Weights of a small GPT-style language model, trained from scratch on English Wikipedia: 11.9M parameters, a variant of Muon for these matrices.
MLP neurons of a small language model. Each row is named by its layer, matrix (up: input weights) and neuron, and shows model dimensions 0-255. Each number is 500 + 25 x the weight over its row's rms, rounded and kept within 0 to 999. Numbers have three digits each.
Before each neuron's rows, "fires after" lists the tokens most often just before its 100 highest values on Wikipedia text that the model never trained on.

fires after: " r", " S", " m", " s", " b"
L7.up1168:480474510517502540525502470502485496509518479517541509529471563480570481518470511558502454509489522505506558509470480521498515489499509487510493458499548550511558503508511507513510534509463507475494465488477471484559513483497487534465472488505512513505459448510549509540501534514494489532526482465487558490459490471506480471490529518509505492493518494459534538509547464496517492501552515513528545508531514474510527501533474508526500523517523512463477507485531499519502508553536513504507482459509454522472478506490453508479499511480497489499511511505510517478527565486520515484512535477533497511474465486479507493517512467496517463508513490482539479519473492508516538469486514516507479485530490535424501513476504480525483489509513519531504480509474506492562517510530503

fires after: "-", "ib", " Br", "2", ".\n\n", "3"
L4.up851:494542489508508503496483493524502496493527510545518503513520502492575490498465504554497477453472495494508497485486541502528481510530468469473460510480508535498543495522514468548471510463480493501531472520465562502499461481487480486541476520514523533512526469499512491506480506498504504509506484479476526516471494511532501502528496495510490451473509497440503529525499482460501478507466494516526551533464496541454542521510479500445507485481455496473495490473505525457502433524469481520514518570459485514523503512503511482474479527515545482516468509490507512477460490543476493516501481463521503490546484497541496511490520461513507489525513521505491494462519499507546480514501503457535469484524486535486478488515506463489529490499470493483514523483493512530478539574546487

fires after: "ed", "0", "8", "1", "5", "2"
L3.up954:455461493533509428497464481533503503449482505501499505508478490483504470474517492479520471556473496519489519555519514514504478516511511535512471539499520487504471504520532532529463506548489493507460496513522483476521470487469511499511482524506466538485503503489497513475486501511488505493484490481485535490541469494480503438539489489555507478485533488528515497491509482508462493530455574524501490527481479484511526496526514521545492467496498530495496494488533509486510524520534424531468513530492506507521473536533515480512529509523464475517517514472479504461496522484532484510514491495501498542487479522529472481487511507487524502545507503485522477549504475534473509502485488510467507469462499501495505565488524435487507508533479458518497499511409474528511539509471507

fires after: "h", " in", " en", "enn"
L3.up1478:503482494529506508476476507527504521477504465512534470471501455562514490508567489506486473531508498508483507493523514491463457491436504517474546502461479498457453474497500525519500529473466500480476526499526466499576476490517474491499482505467507491547463451523476513459489485478529537516542523470559536487516496478473506503517510516486477504504533504489505522466530516452526521482462538511497547492499533503473519456477491495509507484509534498470504497494529522525430480481493501507497534445515471490518523550530489504482461531534505489486513509481513512490531462492511483533478488528490517497462509518509489488503496486485548530441486493472527468504484502478509476514531462492506512494515530475485480507494515461483492501514469507533448469478527505521506476479512546

fires after: " d", " l", " exp", " V", " ext", "m"
L4.up486:495506480469498520492488473500488487497525486521481523503498534509507466470526526551502506532560546468539533488514490493533483476470522481491500524540557482507456519498531432525511478509489446498527488523509501507486454486506477542498544465499472478490501516475485488481486462532511515512535532502482460487483507505520486487514564503508515478518510451510462508478496539507474473499425481509514514478509517470474494486507525514465498495490528476504524497475457474513521494479488495514525493500555482537520486507464523462520504507508502543487497495470485534455479469455452510583473511520504506514489494502510483447466497480484498472490539509509516494497517496498502519519511511498525519460508499524486469490491485483495529513557523534427517481472512522504532525537485463

fires after: "im", "iv", "g", " to", "ant", " $"
L4.up607:505505491506455464540488529490545482494497533529491507506473457502414502469500491496530501535527516488473498498439552502519457489469472545476481466512506522530509496473541488539462501495446509488501534470471519486457485496505451489475476521507508514529558506496496462496509471507529522446510542464476507502482503473493482512475479504524504532490500525514524531482499480509514573480497533461505510485544474498498528493506544490528484469518550522492463547503496465518468499497519503511502503493525467489509469533538486517487442486488513527520520476492500516506490491520511545492497496541529503534495521466486479477522482504492508522480508508534505476512519484479536480501512488491470496500466526519499475488509486522487471525493465550525475475490483481458457476517501569

fires after: " m", " M", " V", " p", " d"
L3.up668:521498503489460545521482500511449483527511561515477495541507478477481479445505483487473488491533515492519515516461481552522456516523544506451505504483501520509497515474465535536518482516523512481435482550510516467498464517460462481522482525497525482475492507491506473475481517499484486455513490453467532502526516505472508488503553497519545516499477471509516513510533528482485516512540511524465510522515507459486493481508514431489464523514495477488532527534495513493514471496498552542531540525485496510474460521511495482506515514486475520460486515525482519475515488506505497568509484530463518487502495489459540496444488508496494494489486500493474519496525494515446546505477490504523505502523499475510518473507472463501532504520493491455559498475452491483540518549482490

fires after: " H", " h", " Br", " Wh", "ater", "or"
L3.up166:507471493585487496523541495452501478486452522472510533464489499509528511486511522539461485484499517433485530492564464502480452527503484523470495487506508526501458499545481518500457507471471482465465486506442464450508512506494513524495497501505482522461505527473466521525490507513485501507540493512523474522499494504518469502510539440502500515502474546501523481485500508484466506518491495444522477465499506529519511518516495496501529496508485511521533502502480504494477504544531509478592451481496480543477533510464510536471479478522536469487445483489530485490475465495476493536479512460502543480479512506511515492533503473492488510524496532478484521463489505497499491515488496473563509479526488480496539537491502526495519484482515495469483532494530495504521485511519453

fires after: "l", " H", "h", " J"
L3.up1392:529460463522480507502534513499499528516451444490503513499476497426482515466490508484485499531496459556505517493547501494493501459504536502534478530468561492513503466543491516497482512496526518511498488526500479510508482510504509491493499495444489496454479462476530506495473499505487493506517514471512511515477477520483514505528506479559484520548522490506467492547515490458488535534467504506475460485505513481467486541524560510474501521542498518533449503512495482509486519530486489489510463509480505523500535498450501515514518519484472524501531498508478465506491482508488504504526491501512572471510526486474522528491464504449517521492499509502472540523519489524494471484512545458485544456476475516516504503528508462574513482492525512478524559497512563488519471467511508

fires after: ".", "ri", ".\n\n", " A", "g"
L4.up464:493502513503489504488514496514543539496515480489494529475515487494524468522516490528500516486460471537445514485463485492493504442466508475495463444478517491487470480532481514489456586492488524513483500566483510509487512503488492492517489476534514500483514515504519485520527554494481585517494532509526499512568493523493545482546492526521528542493519532530478526488489488528519457506471512547499507524533471505548477504499489512481515480458499527490511497498499528448513516490488516512461465523486498516475545508509516489543460501513491501514440520474462469513481518466529514530523473520524583494499492529500506503505485486506538489487495518512512454495514510545523503503469487517523509549482517505479470489500506487476495521521446508487517483465496476471501520526512492

fires after: "202", "201", "0", "6", "5", "2"
L7.up103:476489545545516512486497553507513486522517474558489486548485514473490501468527482509497498479519519528475495524499552477518545488511512516504484507523521484489518497500490509503506544534463488500472540492524495495507466462494493518495481465497484513499489539467511499472474516509479499512485471505476558524521500492452466522523503481489569484473500525530496502515510461520456509530469516498453503489504453516496543499514489496473500492504477517496483511500528529464521526485495488512488535509521507472500463511509511501497549516525514471556517501505495469515500552526484490534528470478519470540515510519515489529490567497486508509507460494519563492490473563531486537477452465498477506487509494500481513512491514442522481504507501440483512498526468531483571536486507572

fires after: " c", " ind", " pro", " ex", "h", " adv"
L5.up570:499506511474530543489507516483518485494523460467512504478503532563496489521488486503506505529509498495504505478504496483501526568491516490533522526476468483483498488531488534472487490468520545500487474486516489463515500522489487491528437499461517518542515488457501481520469496530524455541498462518512537529461531532486490476492531521490492479520469474514454518492533472516516496510518536516507479496520428469517535519488498517504495463482537516484494541475514468527537510520478536498548509477508513489505477526493482459464519535514479474501489522496530544488525552522532499505468531436496485541485489463483468498496482535502536510547484503511511533518452517483456495498523481503448498479487520484451447493508565527504480471469467500505503504468476494468520522492490498

fires after: " f", " s", " ex", " cons", " n", " c"
L5.up1289:509476427478546513516533516488525509504553498502508512503487493485447489537485518519502501469529506535506452532526478485461561535413529481509502483499521493511476511498466479483487496528472482479466462520516498476540510552494521516491496467527487480522474557494476490502509485500464492474499463481470463522512513504480523475506536496518495516529521502555494493521480479504467478504490518478471464497474532548490542503478546501495503462502468526485528508523524475466520498514486500513487531489547538503540496466488512468491495525487524522451463537486466514503501505496512474490500526506524526500466486435497474453506470511499508465493502519527511540503444496493482506488502499502458514481484465518483501506503535527475496544509474555486502483519499489449487504529532471

fires after: "202", "199", "201", "200"
L5.up897:484492497519546516506486480491513481492502488530482472484519517453530496456481491493508438557518504473511499494494499484498511488468540491551505490444494510526502497540499511489493520531492531486474481491537505506529486458488538546477506506499500500503536491506489470471500556526519506486462469490485558504501518525529449489488488461491507462459511490559475518534447472529487493447483516513478505470474486517495496472515461533509488539497502535479468451536517488499508501502539482477492492523508496494502504512525505499486559515555503509546543498506463475519509487500503543500492509475520507480528510495458493467520468517493452516511498533543547480515489511529454547523496483494492437477521502537518540504530512476515474475472451495487497494472476495499476520469463534

fires after: " Br", " w", "iv", " b", " ar", "port"
L3.up621:531513511500528482509535474437460488438474485483519450503490497517498501527479569507521489501515531481488533488562502492545487503517503543505527470491536483520496436514531484518504471481514516483483498509510491472554461486476506539525474505472507529492527500513476490498502495499513534511511494507556466482516494465525448502476498496509532478477492527494519497537435483518502475480469518520501512512513523530487477534502533528517534497507516517522427500447467510478493517506466515505523483464491525514547525522481505496505481446512538545461513463527514453483498492514516520519505514458460548516494503520488547513489471511488505535457484516475477514517503479511518504493542508528529485470481516507486462525501511538525519488499515519512502517499462479546537509526506478

fires after: " ", "0", "|---|---|---|---", "%", "2", "3"
L7.up1396:504505517494486545476491504512493532482463523516508529495516494486500488442483509550496529479468502500473503514500495471539454506508462489483503517521482515481529528489501514500465482473428476475489532509472501470525455516555532519538473466491468531467554512483498510491495533527521484484453485511483504495491492528493497518512492464508470491480500537520478464531497496543492501507488511496501511494496486563487568532558489480476470462485530500500514488481504518496503486491468503491504544461523472482525541499530485485511511441519529492546478491494520450524531491546511555469534536478469491505510508513500525467502499467484454525558498468496492539525523534517484468532506458541444513482500484490483477519503503483506502491530493475535509464480506543483466497500496523

fires after: " B", " J", " b", " T", "b", "j"
L4.up683:477517509531479494501466505497478510515508504493521495492509511496501551466467476515510518491506511479477483506463483504501496474472547488525514506576531486476488491462496506514504441501484525504514491473509531480507526528489512459500494496477455487510499499560469485546551514507493523501503452491489549507503513504495511481451509519508513498523434537479499552436513512512500487542509518480477474457539485504510487537454484528493487511461511505471479495504464472514544461530502508468539498510543430480506448481514489529469510495534476477523492531498502471488478488479448473500540487503455512484479474521473487481475482470433523536471510505526491531508522525495520516498507521475429511460502500521478510496522487489534517481537497501478496508470503532492456490532507490

fires after: ",", " ", " an", ".\n\n", " a", "."
L3.up135:451488478483504464499463510532521527462519499483519519478509470438469536524522500495486456498514466495508506515451511494508533470493530511507535483492508512507460506509485496464465508483522526481467515491515487494464518470476448490461519450505499477477537497480482521532460500486522509477484483528482501474517521490504484499475498528527506508472497461494494555488522486473568542501482514471514493574520527489525519512487462538494486455499509514509487494563498512468458524511447486532509517485492531525497512512485503536505507477483521509500505548486521478514500470510497497494505486539499509522510517539574470524464519521527500495494488490533509451479457489484502483475471489568487480501491496463528491501530551479494521521496480532509515520446479551483519491549502527

fires after: " J", " (", " B", " j", "B"
L5.up1163:510529494521499474503456520492438446531490498510494466513552492514521483460464484527504455523482495507504528498450486509504486474543544453499495518547479507503479484449479515520533559517535449495492474497463445504476505519477512503495490451511450506505501505487508516508499474484506504526524530523492522488479492534497494520500506468481449536501500504463500506477509501514492501521488503521509509466443488491514483486509452560501477504541495500549517492492543507475504511527487519489510477498462476467517494486484474515473466518479499487477518510464510510476535545474511500500501494513548482491503483555491477518523486482489511516525483487509508519525478517512539499502487492481504518470478497494580435517491508490497477464475464453476504489462468471550512533536478445

fires after: " h", " G", " l", " H", " g"
L3.up686:562495475512492516457510526468516484476483568493527500481486531491520489511512512525497562539522482509469507448506510508515544466524559511483461498511529510481482519513473540493472458485444482499490491532518531521527531493532514458491500468509514471541502490484506522494484468493486450485486473514502528508515499505515478504454502534560497497495466484478521533496475499480519471531504502512539469476461466491507469472537474536493529485455480506481464450517550535542472522500550494474520473466475476496546501484501494473501511472522497479477509528516509496471538521483488507477500510462495518488481511472495452448489497493489441537499508528535513472490484500536496493528501518486505501482552525492464511509515517468537480493508514506511542491456473501485525505471507498

fires after: " ", " (", " P", "–"
L4.up1297:541507490502483495487491523516494546465484516497506501542532499491453471521474482497534547528523448488508458497447450482502481487500519486463457465484494494514514505490518511487457501443490503475538485483488483553482463490501497550511524538475484529489503510506477509477491474523481500489516490491488518490499531468520484457544491477500520512468497498441460446484494520470512508547478514491498454522548535472530512561495517440504516470475490494559475512512503511510496511553472535464498457473476453532491473474500484527496515543522522480501532515478508508456510511475482481504504493484472475510489535515503449550461522502481470486519508529492477477540487481539497516528513522456508511486508500501531517551497480502501488510499497531473498509517497536521502486460492493

fires after: " Sh", " S", " Sch", " (", " J", " Y"
L7.up1334:514467500508498507484537483486508529505499473508531490534504511473474525489478474518468517541551520473517546488448517498544462450543496483493477526516474467486497468509490527524509490495514478484485523552467481481465526527535465498477536512498509495503509465436479503528490483521486466496484538476479518507470534520479482498487449485572510548517477498480469513468489497480478541556534505445509546500474515484496517558510471533487520494538494498495514502448528507502517509525484493481483539497468502492470438512503490467439494514472475501489467467475493501502499504479506481506542478515537521505533510451466490499523515545533536537527523492511502482528520486484555516503481508505498509510472500513516509468499489478524503552525502475485491489512527467508507533472500492

fires after: " P", " Ch", " T", " Z", " L"
L3.up1532:572487471493423466480515503497539476482486494551526465488543537499494528493458508517491502475491506520532494483518493521492486480513490538499481460498463519471518482454494464486505483466461463513513498512498488476522479522467481495533527534492510503487525512500498493517504500504527501528539497540501532486490504488489452501552456492499464488517496540517465494551481523510464517521490480473548520505466483479499482498486508515470504501494496499544463497527500494494478536541481528507488458468489495506510511479503484512486504494495512443451494508496512522521533529471463454496489468520521526536488500483501477466471489501496527471488520460486513503444500503478509510495462553489502473500508473554474523533453486543491547493512470521448444509484476530439488532498504518

fires after: " F", " f", " l", "l", " H", "e"
L3.up156:521512489479483464495511481488513484555532537497526453511506513505488495509502547481498494476511519491497456461475536472531498525464516463453468506470497506529507507514512472476531519501484503486518461506459499496523501536517521550495502463474513535486552509533470455510500509478502499486487437484489521525481497507528490497497499500530499526532490545483460534496522501455495498481493482550523501495480501530512500507491467519535505480506468492516487513531510510473468514502472457455470472531543499489528494504523486523506500556475504521442475456504535538474513512482483454509476490504478520513526463477480502484476536482478481496492536582535432477470506507501459465477527467492487470510513493476482467527503526471520464445499481465479476480527508482497466520493475487

fires after: " S", " Ar", " ar", " s", "ar", "r"
L3.up1130:510511502475463502491452485507520503498548484458543528522490485496520543527500507497496440524477491504481506494489490492469502525497521520502503506515484527495510498554476518453480458542486500467506469519491514511597489532488477543495486462496535526539454505480524469471500539514463520513466473467480512525498455477498518491461482542505514452432507468499483502509485508448432532500502470564509481477533490454552538519487495455482503508509480504516507491480510535489476499515489515539521498539509536481465490441457484476506477548490519491479469496486521498499497499534483493501531523506508483489510498522510464484534509474507489481459501513508496496511509537515490526489485530492500486505500513475515475477476463464490506510542494477519459476529497500479515484491522465

fires after: " N", " n", " l", " All", "l", "am"
L4.up1120:531498488494509492484485508446510441519524494444468500482480496515514465522497452503500493492462502480490448514503528490474485545493514525522538521463489454494522510557550535509533483532519466556543508484494521515506470485494532540483522481474500527464525538490492486490527473533504520506525501484470510485477475504535514489478482481535479475492501512483480480467485491496517469524471502514487441506467469503523510470469546481490449485509524503510455521533434505511461490499493496482470456522499492447526524514496493483488508468530492500482467481479461485510443505484515467519500510487485503482545508523446482515491492507540532477453499484551475468484490505448474472484520516473493462484488478476492526502504531481464499473475540464491505521502497506461491479519494481

fires after: " G", " K", " S", " O", " Jo", "G"
L7.up1230:497545469529527510514523524503508495516508489535483542484535434488488454486535519467444551496524488499526508490495517485484488544572531501477477521525479540463515519489472523491499489489497521490489489523516476462476515520510502485486461467476511534516500507470512459511489490552486513550434510503490480494467534510502526484515439492523507529490475507508516531532496484488530507482491536473509508511483511453492517488528518492460548554510470501502483497521470500503536494505485464476470500517478483487475467510505466500525523480519483515465519478471517475491465507528540454524516511490482526471492534526510503485497452485479482464475479456508514489508519494494485531463492531523478489499493561491531486456486513496529495526516517480489494520477566471517508433512517467

fires after: "0", "E", "6", "a", "]", " the"
L7.up563:472427501478509517480503491488491486508479490534488549498493497506521513473530551501498519516508489507506522483479488510531495501488477526487484495500491494510485504494509546471484500498551466473533528543446468450483463507519463491510465530481536472494520475477480498469521505474553512457469506504482541506500495460469503490511475465487525449463507516484495524511548482532481496499489477489505536451556512515489462519523477525533517518506454482516506502538466535501480509533523468538493509484494530464536490494492487474514551491490512526500530543479510486494467488507485494556518535437524444514542491541487526501530496474504504502476477498507528490502533520514506480486463462456478493508498468510482524515514504546562499449525503527489493520501480534515496489491463538

fires after: " m", "g", " E", " b", " c", " M"
L3.up1109:496503487505528509513545483495512530474479512530525495508504555449467487500502516529472485546454455486514531519467531462515521511498480501485499527538559530513558501470437511473473523518512519521503479506489484489523547506500487517522475537458504476475534477489484486487501498523489461514518540439478501509478493494529531547497525509550485527495530500525512506555498512501496493535548541505517539489497484505466528503493533507478485544486492499471502492490498527501515501543505538504480479499512500494513497490497507485505494516510496497511504481522501485520472507540501508492487444546509504523470432472486532480532541502528512502526500467465521454482504508534473468499465476514509502507478460455494524489507551444539529518497486499485536506508513445507513433528515512

fires after: " f", "ad", " F", " c", " V", " e"
L3.up1199:473528478480502485484503513498518481536539494504485534494523450523517464459477555495484511501546508496512495520480539505494509477517573493502492485465513531484514499540469507489497491507510533525477518532501471502574504542503502505480487478540522496526525515491481467481454530518509477494516530511467491488468531541466497467493529445526558479541489468496458494535530514525515524474534503519498489521483484480494522519485490507472531480490485503480518500515496493480514514498493511536497492500514498489479477528463485507456549555516509553501475486512549482513491472501515449525498517531491532519553483527489491494499483518542512472491526516504538473488496498457438516562486507449526502530514455503473484512491488496463527500500467494475545509496493468501484482512453542

fires after: " l", " H", " d", " Wh", " L"
L3.up1099:513489485514489498505476530536492501496494500466538491514545524491486504465474544510484505512482458510483550496498507459483487484475491554491490508506548516478444516507489484483537487456485477522499510493475525491509495495495524508464546521512452489497505516514452522531484501490458506498493522451484515568454510501511511482484505516467549466509454481484500525504516532493444453514522520535448527476502502523498497530512504541537496477509470485545474510464485484508521559516526453494517480492469486525500494492499507508498498503521445499526451504442524506527450490497479478461502509484531514500478495476519501469540511500543520498509504544501555528517515480511489508535510516453503492496454488472500501550500493468545485476453522521516486540505528486503530476541517485

fires after: " ", "6", "0", "3", "th"
L7.up1211:467500478518501499477520487477473470493510524501527508488524489501511531483500506520522510512503446456502507487517504481518459504516481507520506536488475491513483473519514484504487487514502517506518523516535482501510526462499527504525516468500461494482546507487487451525478460517482535438476522485447585463501473466521542495460497520502503479464472450506484481499510476518520475544475498518524520511538510502477510516502483481510499543543513489508508485524509530498522506480458511522527526537492475522495523472502460426534510483513539556527546495520497497443522489490521477480495530529533488475518503518525501555476489507498513481543482519480554538503492459500469513533472538489488481502558555534510480489515551474502554496505534503499526492490505527511528531521487503

fires after: " to", "ver", "im", "ific", "b", " The"
L4.up1214:537506498522504507462502466520466471472513503528460490471505448496454498474502495500494480536517508471510554493529517472491528487506519497525528439500499526506515501482476502488498498471475486536526519483506449493477478503474499489476493494486460531482462485492484494502501504506528519444545519499482498498488503482492540498496545484490506474494481490518477506450492511521537500466479526473515488505517478476449498498557514442500514505514457481524468496473509490501501509523526508531538518436474504462502527440493461522516525481503472517481497514498455494510514509475510487500520475549491477485514518494524455501521437523499471522493521494519527454448506444523461527536517531482455521501494508510486435528489481512475446507498501515575486469485492508526517464523471500

fires after: ",", "0", "1", " $", " ", "2"
L4.up1039:515484523513528465550500486515511520515496494522521531516500504515504466538494530512486485507476491485491496455544514489534498500477491483510494498513542471502521509531533487494507499505507490507500499514492497497464505528526451480495500539495522542515470491521533489469473509452488501487506494501456511487515495530462469509520512488493510443516491522499452490508527436466498522498475537473487491546501488469505471552510524496446531506526522551514514487482515549502440501501423490499491510499474482472441488462484457517516530504518528472539498516512443534482522561546444441487496513507530488534499495556490485528509512499498491480539504523505492520501469469510502518497486485543512495474489519471483505498526530483469513504498452447526497504504484507489459542529451498

fires after: " s", " S", " cons", "ist"
L4.up556:492453500524527499512515476482542501527502515534534486508529491457485501494492425466466542461483504510535514476525509516486514520471521505477488519496491481492488471516501491484497513502465495502534518496496463496527494509532462519519533492516474489530467486475507460522473442535512507480507472566466488522518464517481501484516539469544525487505511536500499538552473513556529507511522544497467488520489523471492470466464503536562476480477488474525495493480461547529516450514538488502503522519506547522526490510506524485529511472506546539509496502482446472492501520463530461514516494496508526519511496503494525505467461527468481527469469471499518549496496522520480530504526476483493516551511527473517518468483547494484485532524489475545521509471527520506481498512502509

fires after: " c", " w", " Br", " b", " m", " res"
L4.up876:523486546484536504517510506496490507463522469470531480506482476501452549462491479500500500493527516493494494509501471503469534482513511509475517497521470512528493503469536552511484479475477501487476510444513485509472509494449507547494533469535498520507534490508473470516521510475474499438560495527483538460496500475457567511477503472525517491452502495489482544504448537522541496521483513533536487514483505491509516509510508544444511478504486498502472436475535500521467513536466511513505494519495498541482488466517444517496484485500532544528464499526537471506477520513495475539488440485526518484501496499535538456492490475451518512480481516526487531508520511485485512489559528490535529489509528497531490527491516482509510474514481503528516507502511497486499444465512477

fires after: " ", "ib", "0", "6", "9", "2"
L4.up942:488512485537529480498534502479473486492475529503508562469506476494583491459480494500513493505465511460468508496486465494496526504538529495484458515479490500500467537517521507523470485489506448481497501535524477456521479458478473475551467474525494503483516476465489498468479550543498510520486510486471502499516469507528462453533508476504498500486491500506492454514460516551501503477511517489530490534529492462530521496531509471442500514535504530523517456523520518498502521502468518465498489553494456498517487534498505478485483493482491470523541502487514456490441519501515543516468530515497509499515554554492509534516483525498509457535495525495502443478491540484489522509487495498505451524533539527511480523485528465511517502483480552497492470475503502528511503518473473

fires after: " H", " h", "h", " l", " L", " Z"
L3.up522:507464476545457495467449496497560505500518551491519475477502519508447517485491496492501506505503520483492515478450510482505455459490525489523454492472518521470479468499479506559510463507535452544495499504526492497487478494458508486526563514456478481484524496477518476510484541530522509503484480532454491486470523512490499491489561505522481513541495540509494513483499480492484504523514492484513495498542519537472534534517515537486493495525459512537438452535537488512504502479498478475509506462541534539499482494528529508512515503512479525499482524502521502488501507473449542482511521516514546510526529505496477475488477458458435532459493515489494520483519469539511500486490503517494519484516504549472532503493493513563496508504525476521503499471500488453491482527464497

fires after: " H", " s", " S", " h", " the", " d"
L5.up1419:518504487542499487478521480459525543518523498510508482522507510536511487532485504514517511496490507490506495496489519531470469493460502485492476532511500452451468510554429552511508461481455501499470502538513464510468480473518454456459531468526478537484541477496517476512521478514526520530500548507469516530499501491493474527473515517505546519534506517484511494494526519481498473521467510479478474474438511510526532502524463516520513534524479483538517495466491505515528537479509481467504465469492507491510505509508503514526504534549485512515445516500536512467482496504527463529486510478504531503501500478518513488478540486495516523528532494518542490543510506480531477542461498512529497519522535516486488502431520488453479535515501493513494499514451443515516526482560467

fires after: " en", " ex", "h", " S", " Nor", " O"
L3.up995:502510529502568500472464525479521495512482463516496504501480490512489476510511473490484465496496507543505488490500505489500532504460529491502493544522468530470508483497518497486485460508514495486494528466512446472530471498493479518505479500517517479486477570476507479494527472492458507543528494522518472511503528514462514513519527493510438494494480450487546488453520460460524492425523542492480495510521478537467459498471540489511547453544482542468441493508517523510511524516451512467490539477494532499507522497491508461474531470489532463468513546476505522462474477525425481511503534507485499468500492505503478540535510491529475522470479517495492503527523488503515493501543461484537499515514502484513537483534497504515496500501479504466464491509527501527506485531534511

fires after: "k", " G", "0", " S", "er", " A"
L4.up634:500493497525512494528518461467550494552501512536491555528508506480490477520536480481448546518493445521550520461558497506534508501473489474472453520551509487507490538470472492531504444495498494507490533476476520552528495521528523516535467494532539509508509506488494475529468530526468520519468463533460503475489530496503481546545545493550504466483520532460505523466492488487501529506543499511509490491498536501550526509505514484488488543510523489466524521482465525528473499519495489488508487480517523453474443494503478522518524521533486495495512493523484484452504463507488500509515495493475499508492505501495508524490535483463523495502482547483567501479505501516492503461494489482468480502517487486518483475441506504516451546544487507521492491516531490498509490518503478

fires after: " as", " As", "as"
L7.up822:515521489541525507548464513502521474527523528495502500472512508512541517503529467516506515493481466522511520521530534507494492522531466531482490503533483532463526504530538455493491554534532542509528466510483510518497471485504495508515479537475483448489521517475524476513464469538519463532473498517474513505515497567519496520486457516478526488445582485529434544511460512501558493453507493459475525493475532529491495487487505525554520497491493487502569498479532483503484482504488516515503478517498524496557512478512456459475493468498531464515501516516521541485508506500506481527474500529472533490491475510515484520493475516491503467534511515537532482499530526529467517524460462521497508525506491515480524530515503479458534516500502491515474492529490523498496483487514509

fires after: " H", " h", " s", " res", " me"
L3.up1195:517468491502493510510485494498498521505513539492510497519484453461500473468480489536441463457504487521463531503491511463472470489496525516465513503515540497480442508527462471478517479490501525522403468512520503508491466497474509491494497503508476452503530471535490453490496494535495503484554482508488495455486504505487507538516485469491543532489502531487503523497448528545498507537529522467483519493498478520451517511497456458508489515528471504454539495484492551515489495496512475470487454477506472549518513533476504493517529485490516489470510490498539479462535504492474535471531470500513501496502521492510440481512532507518530502547491518542461518487471516495492473543536537542506494509484549474489517509470526480504501510482519494536514504494475488503499453472542482

fires after: " ", "\n", "13", "15", "–", "10"
L3.up566:473470498500472512518479507477529485462506489509491530533521523486536493540523524492479499483520506497539453511527493490531518474502517488455502459482474485463497507509505469478478488518516496485495514452486486526520458445516502514516464487509456469491520487516482486522482496509476530485541499505459471471495567498501519475477525528482516486498519451487511563481488472488479471508479514499500521501531485505519513497462474479488483480504491506532505478506520469482536499506455535551475469458454519490521528439503500490539517518507510485452480460492530536452511481501482484516533476517516467493504513531549500527455517517460516496484486501563501483498478512481507505515521476485537519494539539448517461500475488432508522462506505479489466512509472488532479448493558482

fires after: "ol", " H", " h", " Br", " Pol", "l"
L3.up520:537480503495494462456527490473488539486512516498517481467534491527516541519524525527497526496515487447507476438492496481520485537507523520488439503445509460514457560490560496490489509513512485515440484467484486491510473505467544491497493542493517508486520504516532492520543494509464456528505500498534483486523502483485510513513518484519495507501515506502535500516501544477476480506494517540484534454490481526464498532457519492495492551519524520453496483514451486517472518529506509469551513532504514523475516530505509497498540488515522437516455529542497481488504524476478506457475460492480524510495494514488516463535481495500501508500494491528507491457524481463501514505533512449466492533512487465486495478501493532536503459516492455539521530489485466501502472497496570

fires after: "S", " S", "P", "U", "F", "V"
L3.up1335:499498493489534519463574492522503493531563520498496491500512489461519513480486541534502489481486504527514525503496465489495481468499523499497462499475491458525507484548448484490458491471525499495482548588503485469499504508504523483488531462477493526515496478525490496501506533526483518484532479536484507537526536496490490499500527473469539492470569477491479523490498494492481488463489494486484484484506506472520520560527476488498471551515502519521533516533469495508552473485518512501532476478509484502480466529481519500485478528467538467486481482507503524498520536503485519524540505505482469499472506478496457529506495503496513507509520514510511496489531492508515497510452504496520505559486494496517542560559481513492435523521583507504490496546500469456500527499528478

fires after: " B", " s", " |", " b", "0"
L5.up1140:461487468471528519490515510485516522525506491494565477544510492485511511481453525490501525472475489501511509505513521499492487531503501537503454537543548475443470510530539473497500468500490500547522505534494477505478483518523487496500485532494468518487492499535485477503499485450474518509494471587529556516491519534507546517479515466519490500482514503506536516463519467529546534523521557470515515457515543517490510497482445518457500507433520501523533479479467514480539506505491531497489525492512473514488471506517539557535514519489457456493493498511509467499513490507527488484513514469472522507521451520503522486452484502506518546534493484516510528469485510498505505550536518551489534501469448482503526480492504498499489496471496501493505497506533483511468515496523485